python train.py --norm="rmsnorm" --norm_place="out" --rope_fraction=1.0 --attn_scale=0.125 --parallel_block=false --optimizer="ademamix" --beta1=0.9 --schedule="cos"
MLP neurons of a small language model. Each row is named by its layer, matrix (down: output weights) and neuron, and shows model dimensions 0-127. Each number is 128 + 24 x the weight over its row's rms, rounded and kept within 0 to 255. Numbers have three digits each.
A block is one neuron, or neurons of one layer that tend to fire together. Before each block is what it responds to, as a language model described it from the Wikipedia text at the highest values.

Description: Mid-word fragments, often accented. Word-internal pieces mid-word, mostly byte fragments of accented or non-Latin letters (Horv-á-th, Garc-í-a, Arabic, Cyrillic), also iv in Univ-ersity, on in seas-on.
L9.down339:108139143090110111115120091092082143103127097133162129111117101108107094134130113104113139149130095165108177126136082138093102132127111158162123159155160163149142134148139088127147132139133152157178131130143128131119103106114116156130128141158118176089184157148122088131145150177149189143141152140147165107144097125136125113144127159153088131122112134092112078087131154106109118145137
L9.down423:100121112101134147087100131121096164155114159133135141151136123126110172147137172120088137109117149133149126157164136109141101171138153117054111135144120129109155141122097142134131104114153107121138132118112141103130125166133143142124136115115145097103137133080119109109138115140119136121070059085136123186141106121166130144134113139130145134135128101131141174113089088127156125139116
L9.down797:117154183148125103088132159131099112153122119109125131175133118109124146134126157104129121134144134152142121106153174080149113111132121100127143115152123192109089148164118141132100146169114123115096146110087081166114103160161168160130108117135120125156135147171108141132124165126139130086123130135099121159106121096114137119106104133098128118131117116097154093093153099145083146097148
L9.down952:086138110171119090111121146126109116123135140141135119105091080093127087136092132141112115098138152126139054142140134119096141102165105120135144185106117182137082150163135186084103165178136102118134120151109129098158085161133131114120101125138094161105093150135116097130145126146114143112116107127123150160125139120135135151069131153098156109142149152155135138086123142160101106155131

Description: Early word-piece after initial. The second word piece right after a word's first letter or two, often an accented byte in foreign names (Lwów, Bình, Qāriʾ), also English (ap|pended, w|oman).
L9.down23:128155100130083096143118122141129154120113101120164151176153130174105106137108043095124121151143111146120150176105114181126118180119116119091179165151130103122113151125127135152116166133101138142152108140110116110085125136133127140159140139095140135117104118096165115142114135116128104112133154143143170105130129115115186125125151162122119146115139130134111096105149111146153106127141
L9.down246:129126133128091135137109108093149141112149129130103113132097112129080163088129103148085109123176168175165164076147117180169161117113117121121118142096131156146129125105163120102098144130128148106138157129142162114158123080114163130120097123117124099077149176133115153102163147122076142128138110095104092105099147132129155120157097176135103150117131148167154150101122128147167121148143
L9.down528:141150157115110099130160162108095130122125118138142116135123124137142112136088120106119121131137138126152146104133117110076127133160111123142113072112135100171133149146119122151101141072116146088125116145076124133151108179112124140134111112100080128173125155111065128122145092119090178109106111137101105116132133135100117129096113168123118151086145063160150135160091136153120110138117
L9.down599:093136111159111192146151106116127087119141116108169116153101131103097090126133143096100122126117102069087135118089155148147074116148125144149109117098125117102161131118148127127100110111142073158120158124149113130132138092135129147119161123158105090088118148103110174125115081134144165108104154149097086095114129086141043127134157154108165153160128143116159136127118132102094084108113

Description: Particle "up" and word fragments. Mostly the particle up after phrasal verbs (set up, grew up, picked up, heated up), plus short mid-word fragments like cl, ec, i.
L10.down1001:105100135088138140157114102140105167102120140137132146147122143162108139092114095115133139134120131132111083113141123128086106072117121120145165116163134151155135114104175125134117094128137117122111193180084134165135122108149091130124094125121157141120142137137104120099150108119141155139090147117109162107118110115092128133106156106125095149116138077103186117102136127136096117138115

Description: Incomplete word or number starts. Fragments that need a continuation: partial UTF-8 bytes inside Arabic, CJK or accented Latin names (Th…ringen), year prefixes 200/201, and decimal coordinates after a slash.
L4.down26:130104142121136123136101105107115149098106128157062133131179128173124139154117112139134101095109137128147169146128117133147166149132112111157119100115118096088130064112135113112138157154101129108095105129103116116117139118085095106116130143120132131140132122120145123105116151123173209092099114156115103141126027116173157129116145128128132114164165092172125133128107142110123134128121
L4.down36:098161128069101138149060148140120123150140128127137091108114116134137119096105125156141128127128104126121128125141143126140149154158114132150095158110169133083113078114121143099156134065089166151105127136151120086114091115079125148136131145107135128147140114131145099133158082128131173108122135133137140097113130132120133123135167112139119143152145121123144136127123222129097140146125
L4.down150:125153145062141116080133117102133155108106068130177108117089108113115107088110116144118115133167117133113143127121112150142157156100153090154156099131049065152144153169155144154153124124164175118131100157103105171154129128075157139124121188111107110133114096144150136130156119143134188087139134143135138099151080114143114125159100177103127113159143133085107135102112155125150136138154
L4.down187:140139114078114168125065117113127137142143171107138119120080134120121155090104116138123108123102124093148103104119159135142049152117097139112140168132125149140120111166095145089114141132166123180169144183096112117087108118156107150122088087202126120125144128184129127119078122110116194137104126132129111108135159131119120143127138116122106121171125091129111143119118150129119108108101
L4.down314:133139123054133095163101143122131104141097157114142133118137143155146118106117118142108139108162074112112184141128138124115099140065162105157090156104084104123157122129112101107124129093139131098147082072120097096119099142110110161124131131103121116104142092094134123104146171104146135163148081119150083163156133139133144158122143166106136141180144126164123119102111110153124105127133
L4.down370:125080108142140116101222152125120125137134138113086125092099135145135149097148111146125157125122105135121119109145106128141201157133106152121150105110115254151121111104138130129114115126085116115150143116134128102112155095093156103136109119107123145125141131142126144134119102129107164135162101120137168104121148123125113154144106118147173133146104129151122120136100168119135126116130
L4.down457:090121111135131148070073124118126113128135117115188132147124071116095190085145135142152121173139094118122151120118154124076082166131114124133119149145078153109122178173125142158126098161149132113122099119103127154153127149148107113108172130135124125135123116225129090125094117118126173095117129117161087132105088118138136127129144146106118136126112114010125131113104151142167118126159
L4.down622:145114123121161140120117156164111097129107120148164132125111127200089128136124196162131126154149087158162094149113134124120113107118088123124104133154121131115119147115135124142105127160152147143149113098127150147136086113119134110141165150160161102125110143128093106108142139130156143154154126157167127134120148104125143136151086120137132124098134131124130139135128102155119144169107
L4.down680:129127138120116118142081124129148126133149105158189099099122146169116152106118136145125125150102124114108149129128120126075062129143146142112088210118161168059160105141130132133121134056088115136139132106112141146076146137125126117119136139169140146143121139109126103106121068116137182162124116118145137102130114146159164152120111103136134140153130143081151132081137100142086132121145
L4.down688:109132142185077148191130127114128089119168098156105142098103116155121148148108148126124105175147130124144114131134094111045181108100139130094145154122171110121119203143093105110139148084117124134123144116118112169129120140152138128136085119128151189146110148169129133136156124118125169137163129142127091101113104152154138145148075175115141157141124184093133139134124160154136124129133
L4.down737:156147137175138100076101128147118137143105120132118169133118143118114146099142066117125137124127106096105140161149120140134088171114122124139158099108143160148122205095138133155114125201159136145125160117116120197125137118141140140120132113092130092147109174138115093140145124125132052090167133107136133132119121103069120138174151119126152145121146142154143141147140136113093125120104
L4.down840:127137118065110131136120173130114130142114134110156065111049132100116116125171127153099114107108146135130164099129139113066089197071113083125149174149096135165158122096159132118092120123134121093130128128114110115119123113163144129148146130126104113154131112122134148097120109082130134128119121128106136126129167134123133114088123132148132147098117119118098119129141123162133107125104
L4.down844:149090114125128142105075149158125116120131151091124161108122113132130125112126095140105132080117115129153121137119092127153103160093108123096135132126147105086151081114123135132103136091041084108131117118133114199096130107096096142153134132145128128119093104208103133126084130103109128141143119117122138085121177123142152116135159116125137125104112136132108141142111146162083108130165
L4.down919:143126138113118174115098133117092116097089092127139077145092128122126148108129098132124112050110159170133122146129149159074133129145134120178127091171148085096128089137129110115130145112168134133120114073114152195089122132148111110143161116101131101132114129122109110145090129124138195092126114111130113106121052133164115150138124143130109135123119127105147120137131104126134130136145
L4.down927:118164123090101123096101123122109114128160121125078113127145133106102136108160118163094141130110157121114136127148113101111131160129157127131158119133080180128142082142117160143099121130149135150100111095129146126127154103143146160102118081160160120125157172116126126140094153115141201117168122119157116123148154141130120088112122110136157091114177113163137120131146179107149116096099
L4.down958:154162092089148115094097083141111154094092153071167095131090134094124148117127173130151156123139113146102155090082138130108062159180119148140142167100115117152140125164133123100132100108131139103153124108114134111122132117133119144138145119109120078147131121135121138119125150101122150116129127132167144149153121126140133147158117108137155132135106090137125186136103125132135122142117

Description: Mid-word fragments, foreign scripts. Byte pieces inside Arabic or CJK names, and continuation pieces of English words or surnames like loc-al, C-ro-ss, B-ego, Cra-ig.
L10.down853:123151127099123083126111135112103119130065150134149160121131112131140134133135138133092136193136134122154098108167137128115196134134104141137122154116150109117165164166116134089159114112166148100125151128176149130126131133131124091156112101137137087157121137117138151134135101122131128126159156154133138114114085138177097145135124153139150125139146120156127153159118152137141141111134

Description: Non-Latin script fragments. Byte-piece tokens of non-Latin script (Arabic, Chinese, Korean, Cyrillic) inside English text, often native names in parentheses; also "The" opening titles.
L9.down18:144153110155145157156119147125122128119075114125136082103105130112161126163100137111141118114130071155154085119107124098112097193123106126164107116118088195145124122115148108105142160111111121121132118158118144147126141102152141104127128104108152154132121147102072088119130128122104172109138121114174112114172122167122114110104112137120152129118118146138154133052126129145144136138123
L9.down328:142093154129138128128114144151097133072110066119148142097092163169091151157133135152138117105145159119098152118110122139096097122122109087128146145174137155106109142119105146140159093161133081145129124081149153165146165110145108138127128112150122130106119123118123114132123131142150104141145113113145145101150132110158142140113153137130066073137148152113167093096128090130118109131106
L9.down561:137130140136188132115108128103134091104138103159097083111076150140171094162139105133164118102127130113147124114130151110122139157121130113187135107139119178160132107155154090147161147175125120115103159138154103135114101061141159121107131137150119132121067100128114147102123135164069144127132140118135131128133110113099136142109123134116122121138101125077111146106108157133100117082118
L9.down711:151100115156152136117083122113145097157098109167128104064096128127150119182120145138164059137147070132124072098149155104088114164096098097207111118138125182131124121170130123125133144140132096099112135163150101138066117142131129112112158101129151109135136099140115100123145142141109194132126133134140096118151099147129131159085112144138174118139108126145104131060108141131127115124112

Description: Mid-word accented letter fragments. Fires on word-piece fragments inside words, especially non-ASCII accented letters in names, e.g. Călăra-ș-i, Rodr-í-guez, cloisonn-é, and on endings like -es, -ati, Mar-, L-.
L10.down187:099112095066207118123089087110083125113125166111143134110139171107125144095117149129119153156102127094105131123118108101102145113156125105086165175127150100133119126126163145155166147159136119126129111167138147105148143114171151089148129121128101125134134173117152134130145153166105133129120135152102156117116147113105162163131120128099109123121157148106129117098113114122099104117110

Description: Mid-word fragment up. Word-piece fragments inside longer words, mostly up (pickups, rupture, occupied), also por, con, tr, of, and CJK byte pieces.
L4.down43:145161147133125113088101119113137138126131122108132136111104091121131122154115124117114120152130120151089122140138142112084096143111130149108124136121087183183109111129108125138123130132159118133132126114115113129125111133119108116127111123127124116118105151132120128127093111135112165143140131141134122129148114128153136132141132128126126133139146140107142152147129055112135132108143
L4.down93:119157143081159110087061133111123093133113149108112097105120135117117103147109116107122124167111120128134129134130144123098090136128125139114115124138096159188136153156158123103126141146156108125134171150137132155113097129093143127123122156115162095134142144149131103121113133128144135111126104119140112161122114095150141127140137105105135119140156105083116110104140077130139139139131
L4.down233:138176118127096140107079155116130117123124146154096134113125138110118156148109155135115136145143143127097108126138128116074067151109115105095159129118104154216131094116147107132130149133114100124119157150098139124134126096118122112128135117128122132139155145134122109142085123124131138132142108124122103137118125118181137115146126134109119107106136124073129142105130014125141126136127
L4.down302:148151120126124117091098133124125135129132127131119123135117131127139132161134118134142129166137122136123127123120134113075092145138140140114122127126090172220117116130126142136120127121137124125132143133125110189128129130120130125118120126125113131135115124113145137128136113128126147109120111116126143117127101137169112135130120136143142122137135143092129133140134056127132133134119
L4.down465:149165119112099106091036144129128127129132146136165121112090145106135163137125140136124135126128115122098126100125161126133094126119140135109152119112092161204105112140133142112133151136143130127110130119129104159111140139142111132132143155122114133136132133119147154131080116124108142147144110131115113133126111121139118125132146105148110131147127098083148153103152055135133154111156
L4.down468:133177138118131138108075117109137135120136150129116131131121117141130126149120124132153149163138124107093139141145114142076088158117109139106129124132089157187157125106137136145111138125131099107102129112139098168125098131109133116103112138124151131108130139140143129118117140125134156132104138130122129119128103150175145141117131128104130113133125130114119135120114048123130131151135
L4.down509:129118128140167126061124087131116131143130101125152138124085105089117141157116132123106142209148134127129088141128073122167049171158126144165166097069055185139131092141128142141144124156180108140147134115139168116095133148161121099114142119159132109102109136163091127158063118126135130127183146117140111128149149119110120153138142170101074147115134132098119148138111122124150120137111
L4.down596:122181141115138114113076140128122115131125121129108131132110124135136109155136108123117121134115117129109149135124119118063089145138118120094150152143092135180128118134130135123125133149107104135114124129152117154136129128128113115130116123123126125124101148157118124115116108120125148137136119123118116133118103125143118134140133137117126118126139115059120144121138034157137126127144
L4.down631:132150135113124124100114152130127132124130127128110125120124122099123130160109138144129131142125135162151131117129147118089091124123144120124127106121076181213127123135124128116123125160133110136105118139137128157105119105121122133120120115105113136138123113101131132123129122128135151130111133123153141141140119125170116121118114125148162134137132129077143129120129076126130124122145
L4.down701:142064094079128174096113127137109127135127106155093130104095113134120133114150152130142123087115129132115146163112123114077105143119136120047104124148101146147148091102125132126122154207104127139138156142124070129158116136088127111128136132114112110101123100088121138139120147139136093156052125121141114126122172151146110136146104144159154127097105128125112146118127098132173105114118
L4.down788:146147118115119108053128149110115121132142122132124139144140096107131132157141145131135142167131123162112122129143134140087083148140097129101112103107097191191104107122136115145126137139144133120134124140115109152138114141141128105148144131105127103137137128136139095118123101139125144147121132147118109123128109121162120131142135129131134124125128131101126167140117084101135113112147
L4.down871:170098169106138186100197134141114134139134137132121185117133096108140122166105134129134190151110130159130156145138137137124174149123118088163128126121120174111146114122109113176146162117115154131123162105129138115113144148112114156126123092121139119132133101205133099130153060146108196101109115121118110131102114127127172141107126141123117111136117135111183143147126129118112125121105
L4.down910:131171135119120129090070132115120118129137116113106122129126128135131113161132123118150137171121132123121136134144141123068081147120121121111120131140089165202133127141137138136131123142127129138131132124139130175128136116124132119116135123110134139135120135124134134143133126110113152119141136118124154121121113124177131128141125126122128133120130133091123146119125041116123128130123
L4.down933:111108139079116154077056134135132106110154154136140080130163126161132124171139104107138124106134103112141128124103140129103085060124149132106140075113154080157117143125129119130129140095088126104141135144116108235197107136184089142115186110148140142143137106122118126097152148117121174085111134118115120128113125110098117131140140145113086143123135098076146150115116153119168151124200
L4.down979:148106150145155101099148131135146098133153135153143118114141149091138112137150140125106125130115121129133140109123150121154160116117113141141133108127128193122120101130112130133120139093153121117130141100129114126109137107134123134123082136067142107132143136125099107112117104108123172121157119133120105159142038126112119117131098116142111115138145170075121112144145138157197134115131
L4.down996:117163113120106110071105134108134127155161123124152120121162126102136121157125136127149124144118125122132107140121174112092109135137116126134118148115123168204152127143143151131135136128166124114122128121141125176103131115108107118139144133110118131133124126120131136126140138137127134164143121140145115123152116108175117098138133128146131125144132132078142123130133088103138145141144

Description: Mid-word fragment tokens. Fires on fragments inside a word: byte pieces of CJK, Hangul, Arabic or diacritic letters (Łódź, Brașov), and Latin pieces like ur, c (featured, financial).
L4.down77:140223178183103111138129109124141121165142124150193095134127135152111123095135121117139112171137132125136134121127118099100082111145153162120152136131139140116147145099120115154123130154136106169134120104126085123145130156137120145136138158143147111128118129151112138108173107135120157192164123155128110139127196133235102103109112169142101093128122155118120146142145096134113128120125
L4.down124:128133092104150160008141092101149130129120068152139126134128118137115163096124135095122124060134122130099140118131104126085130128113122115185149143140158150074144133090122134116142126151159107147140153121117073126090145118127153150146115139117130147117135115097119127095102150114160145173121121115133144112119134157079121145123137161135103121132111149077142161119142118125154111107155
L4.down127:115108129080130095151113146129119133143127120147096135115072147141135112188140126133118119059116121127122162116126169108133133099141112122077148207102183094107136138135113127139119132134151131117148123143124116224127094113115095088126101140148118081145124111102101134142150147152107181141108144157112120134126189129084117133132125137125128145142134124162103178134142158134135124151118
L4.down135:110119119084132113112129124144085103137127123163135147143048204142143092123127142138130114166108108144145127094108124149146089125141131125110088122108156129119132145142153126136082141076142102123119127137086091139099135129140117119130121088111132118121097118145115128100140110141089174104105111134133142127092141139119127170098121133132135113091120084136094140106135085138145134162077
L4.down220:118110152110149117152123155140160106136133069113142079135105132140168107145118105181133107111131135149109167159175090143098098159102119137136132097120082133111152152104122105150119134132157128118140130143105134167161136114166139111162169144141114117100128103102183112117100128155152094143170141108106121105165159165120136149161116110148120119142113125140136105132131138102123148143091
L4.down319:176152122119124135142102121175122139132140110070113109135060151112129084084165167116150154126137094141146100114114128139125100161091114104165145135134107103138139130124116131121146147082132153095138105161151099086114106123108077133130129157149137139113156141095105102131121131094101153105147138119100110162140105092104107093103106121135096104098174107161142157111165102097132159150172
L4.down328:140066131071133130152143132127158082115105073091136114125114092155127104121094129153141121095118123147152111137099126161116133140117158117169104135088125097143113100118170121071105140094163117158159114148098130123126114132137108114129113112155136129130111112146154136139147159173117154157119134119162157152164131116099103105143117123162146094111160148173158127161121141113103134134146
L4.down361:121182124129128122106065120139146138141128123113079142140124121142113133153104128144107117134129129110149116110144134112085071136126141124100129144128090152184116133129120131144111131118121127108125139131112134150141138142137125126126117111139137120126131145135134138140111143133141154105130128123148126124126115143180129110136125105106124129123130132083124125122136019129121148117149
L4.down411:138155108106119149204107121128115116144168143156164111137068147124146133121126140126121171189133145135125127104120122161160158180132112145132103150118128119138131164101131098106145138093155145134118128124167155170164156100175123138113088114176147132138120118191127127118182139136111145131114136131118114115160195105141115160089167124146092144117131102098125069144124177110124128112115
L4.down516:108137129144155133185141146135116113119123146122128139145102143141122122143097120133110132149121108116136114099118106119133108105093114177177111129145152069118163121120139147141125141096167141103155117108165180141152154165198131107134137100177139121164130153111137148118107128090133163120095112118156138099160097112143114157131110122167109109122098141118104148119139122149125133129134
L4.down591:117146140087063138105109106119173127143127128109151121135072134164135128125177130116156103138132161142100142152166111109122105142148150135153141112079118149188122115144132138095157144153138105133143102184167119143128152122133126117129102118080155162116143125087141086151116163113130153109085123113151120108148135118156138138117175092122143099112116092128127146061168098099135123147138
L4.down613:125112133055130120140143109121128153140095116116144099130119133126117122147156109108111150155127117101154124132128149117163161173161150110159122077147081085127149091117133159123111111103074148134132154115131108117160096124109123122112086091154100132118118157167121112142133093136142134124128155153164122170133077103193134079137153134152097124088120134136119127125158151085126150152136
L4.down644:138131122137156103121215136119117128097108106132074197167083127104129143110119146115106143146135135154144096085146050111062171142147066086135125136140094144115135089112097126150140101094091126132152138146117157065119133111053129135136138129133132105115129148158120145124164118091122131127156110141093143127120154135135116104168137113151149122115118099120153150126145093139157129128087
L4.down686:152134133095159135125155116114135141110160133154130118137075134123125109149146146095125130136167152175159126104127124147132132089138121133125107114076143095160106123109115109089151137056147154126134135128166144157104102131104124157122137087107114081119132118091149103115157093130132181113150150135115139143125070166092098111134139126122060135129125165175105119135117154143093111164127
L4.down689:156134116136114125140147093155129157096163144164126089134090141182114090170162143139124129142144152140146110150111139145082141093105096120174104119159111118145119104128128132139137096106155158071148089117158126172160125114137132134103140164128143164140112118098098145128146138152134159145133117145108126122143131123118144132100107139114109142124108179143084152112092095181126116121117
L4.down931:126118136141116134122168161107159111121155135135141124084135135145100136124165147143115092120155116138141138137149130101140143136127145108143131153090128090127138136081126129124153154116095132045096143136169136148129110145139127167116146117145134146123140132066102152115164150132092112178092089156151134086156110097117158104119098187145141119125112104135128119140148090134121133141140

Description: Year-prefix tokens. Fires on the first three-digit chunk of a year or large number, such as 200, 199, 201, in dates, release lists and career spans; weaker on word-initial pieces like be, wh.
L10.down453:129139096078116098116141117141157137111136130160124111131157154137116145140148168146141123144127143152150132132138107131136199175143124124105111106142138104109112062143126134084176109185128121103137088117231130136131096127119118113145123121131146089137115110157152106113153129136125127135150124139115118124092099143109126131136111100118122114137135123169160159137100151166136122133115

Description: Year century prefix. The leading digits of four-digit years (19, 199, 200, 201, 202), especially after "In", "in", a month, or an opening parenthesis, as in "In 2008" and "November 1995".
L9.down163:132149144186099107132169176127127150143141161182118131152100121123102119143120082138167160120144094152151137152150101081092135117081102132114068143152146137109128103155078164159115141134087096149096127127142097092092105101131122105131139176116129095133114128120175129131127193145139108162167156143135110122121132135137118113145097114112084150123127153134085106144103154113108129131114
L9.down530:165102142125135097084134160120125188126141113165108136145089124155083087089135103148134111144104126111125144122136123119131101148130142110132150120130123122136145174124141140128154145191107089182113148149136123147177109084158137109140108125138123174161152130126128143090075117127112137128120128086093137129097162144097108141089127134115108096133122121116137138103132146144125091141114
L9.down564:133122116130128115088123160143121120131164094088093120126068136104138126125114129112140134114085147131149174169109130142129111149150126139141173127123163116169123081112132154146105111104111118078101164108128135137098142104108109140161145114157085100170119149175089118121096146127162141152144084145136128149104121128126111123116135141052162143133169089144160118148160123134119121141154
L9.down924:129173095141138097171119128122158143138113098134135152166151147130133157107129135137186084145095112137121159121148126121136139109155109111122150154159132087127125147138137137095136153180150143156091116097129101159167083112140157125131112192119123084144132148104176198112100172139152134101118133141134141110131127065111098120135118140128127115171155115098099135130176170101111115136171